config.toml
head_dim = 128
norm_place = "pre"
max_grad_norm = 2.0
MLP neurons of a small language model. Each row is named by its layer, matrix (up: input weights) and neuron, and shows model dimensions 80-143. Each number is 128 + 24 x the weight over its row's rms, rounded and kept within 0 to 255.
After each neuron's rows, "fires on" lists the tokens most often at its 100 highest values on Wikipedia text that the model never trained on.

L2.up528 [141 135  78 106 119 118 138 138 129 117 124 102 156  90 103 128 182  95 164 141 165 114 160 127 105  90 100 116 138 130 137 119 158  91  92 123 104 142 101  99 163 168 127 141 165 116 141  94 103 101 120 124 149 131 119 158 124 124 130  90 115 145  95 181]
fires on: "ar", "or"

L4.up237 [123 147 162 137 134 119 146 137 134 107 109 115 145 173 136 100 102 131 114 124 184 131 125 164 159 125 143 118 147  85 124 127 152 127 142 144 201 133 114  97 159 125 145 115 133 125 113 132 122 130 118 118  95 121 126 137 136  82 126 149 142 134 134 152]
fires on: "b", "B", " of", "9", "ab"

L4.up627 [167 109 111 153  59 146 131 139 122 101 142 169 103 128 171 175 132 138 112 125 189 123 119 176 166 124 124  99 149 116  84 132 119 167 156  86 100 139 120  85 124 124  99 100 137 103 120 121 145 129 171 172 132 164 161 140  93 123 138 153 176 151 164 123]
fires on: "ate", "ing", "al", "ong", "id", "es"

L4.up127 [115 115 140 127 109 142 146 147 139 119 111 149 112 130 157 157 132 151 109 103 128 179 159 195 143 180 148 126 148 129  96 158 133 101 113  88 128  65 129 125 137 140 106 129 135 157  84  85 114 135 148 106 109 127 149 138 116 115 108 134 139 156 126 131]
fires on: "ing", "le", "re", "ating", "ong", "ied"

L4.up772 [127 138 156 115 132 110 123 130 104 123 151 121 107  80 163 124 134 112 124 121 104 124 110 115 129  69 120  98 152 135 144 191 127 111 139 141 119 107 129 134 151 145 100 152 104 108 158 145 146 122 164 122  97 153 132  66 144 157  75 105 135 133 132 107]
fires on: " the", " of", " and", " &", " in"

L4.up696 [102 139  98 147 121 169 151 119 116 156 140 165 125 125 156 188 122 112  96 115 137 138 126 103 123 203 134 124 143 174 105 165 150 121 154 132 127 137 113 137 127 121 130 171  75 147 171  98 125 122 140 184 134 118 155 114 142 141  99  81 149 133  76 120]
fires on: " f", " g", " com", "ased", "ed", "ers"

L2.up577 [156 126 139 145 148 137 134 165 144 163 143 152 149 131 153 132  52 107 106  84  87  87  77 132 115 124 153 121 126 112 130 134 102 137 145 120 114 109  88  95 112 122 105 137 105 111 112  72 104 127 144 136 173 135  98 150 149 133  57 133 112  92 130 136]
fires on: " Year", "ele", " World", " film", " song"

L4.up347 [142 134 120 123 104 151 138 135 144 160 149 132  92 106 120 162 136 121 133  80 113 143  98 119 157 120 118 134 130 131 140 144 151 138 127 138  93 138 179 135 134 137  97 115 146 110 150 130 128 153 103 103 108 177 128  91  99 143  82 105  91 117 151 163]
fires on: " of", " sh", " h", "'"

L2.up489 [142 140 161  85 112 114 116  90  99  74 127 116 166 119 144 128 135 128 136 155 184 102 152 110 157 144 114 109 193 148 114 121 143 136 120 169 143 130 142 122 167 123 115 139 137 127 164 190 148 136 101  60 146 124 166 151  71 157 125 136 101 106 111 130]
fires on: " t", "T", " T"

L2.up370 [ 82 120  99 128 129 129 119 113 112 124 173 139 142 110 130 137 168 127 109  85  86 138 104 110 183 131 103 115 110 151 151 128 116  75 127 129 121 117 139 143  97 148 143 181 144 146 169 129 137 137  80 119 156 120 143 167 164 149 119 114 153 134 159 134]
fires on: " act", " serv", " direct", " f", " such", " Dr"

L4.up863 [140 144 138 125 176 127 164 105 164  84 113 122 121  96 138 114 103 151 147 147 159 127 131 142 120 151 105 145 137  85 131 106 119 147 140 127 130 142 144 130 131  98 149 162 160 124 115 165 140 131  82 147 115 153 138 164  75 133  87 151 123 114 122 129]
fires on: " t", " T"

L4.up537 [111 136 124 115 147 105 114 110 152 116 114 129  90 123 144 161 158 122 117 124 131 120  70  80 123 101  97 127 130 141 110 134  94 108 162 142 130 134  96 141 163 123 141 146 112 160 147 179 174 184 109  77 107 126 130  93 109 110 157  67 132 145  88 128]
fires on: " to", " of", "ed", "ge", "ome", " and"

L2.up510 [132 158  91 139 115  95 134 140 136 122 107 114 163 171 124  85 157 141 127 120 130  80 111 132  93 134 144 138 157 149 137 130 131 118  99 142 107 147 102 125 118 130 135 117 166 136 150 125 115 132 123 143  81 154 163 148 170 141 120  90 123 118 107 139]
fires on: " their", " its", " her", "'"

L4.up735 [131 152 163 117  60 122 112 153 146 108 126 131  92 140 141 108 155 138  89 120 125 149 114 156 136 126 115 167 105  86 121 104 157 116  89 122 146 192 115  87 155 121 129 121 153 212  95  93  79 132 119 148 161 181 148 134 127 106 110 112  99 143 127 152]
fires on: " of", "er", "s", "or", "ered"

L4.up441 [107 116 126 123 159 112 111 137 148  77 116 120 103 141 172 100  80 145 101 115 122 135 129 169 143 108 127 144 128 129 143 126 135 115 126 138 140 147 148 122 101 155 172 129  79 131 139 109 122 116 110  95 142 135 137 136 156  78 175 137 156 175 163 106]
fires on: "v", "9", "oc", "ot", "ab", "g"

L2.up23 [164 132 121 104 154 115 152 100 117 133 131 114 143 156 139 121 153  97 110 116 162 107 142  94 102 103 154 134 159 133 129 127 153 111 124 102 166 162 111  86 162 143 156  91 132 134 154  90 128 126 131 155 130 124 158 103 123 137 134 124 114 165  70 161]
fires on: "or", " city"

L4.up752 [142 112 122 140 148 146 103 185 110 137 132 107 165 148 121 155  62 109 135 172  86 111 107 130 140 155 127 114 140 139  98 157 146 130 123  84 125 116 157 164 124 125 108 176 140 117 145 109 142 112 142 154 169  99 121 136 107 120 137 130 168 121 132 120]
fires on: " play", " art", " Art", " work", "areer", "it"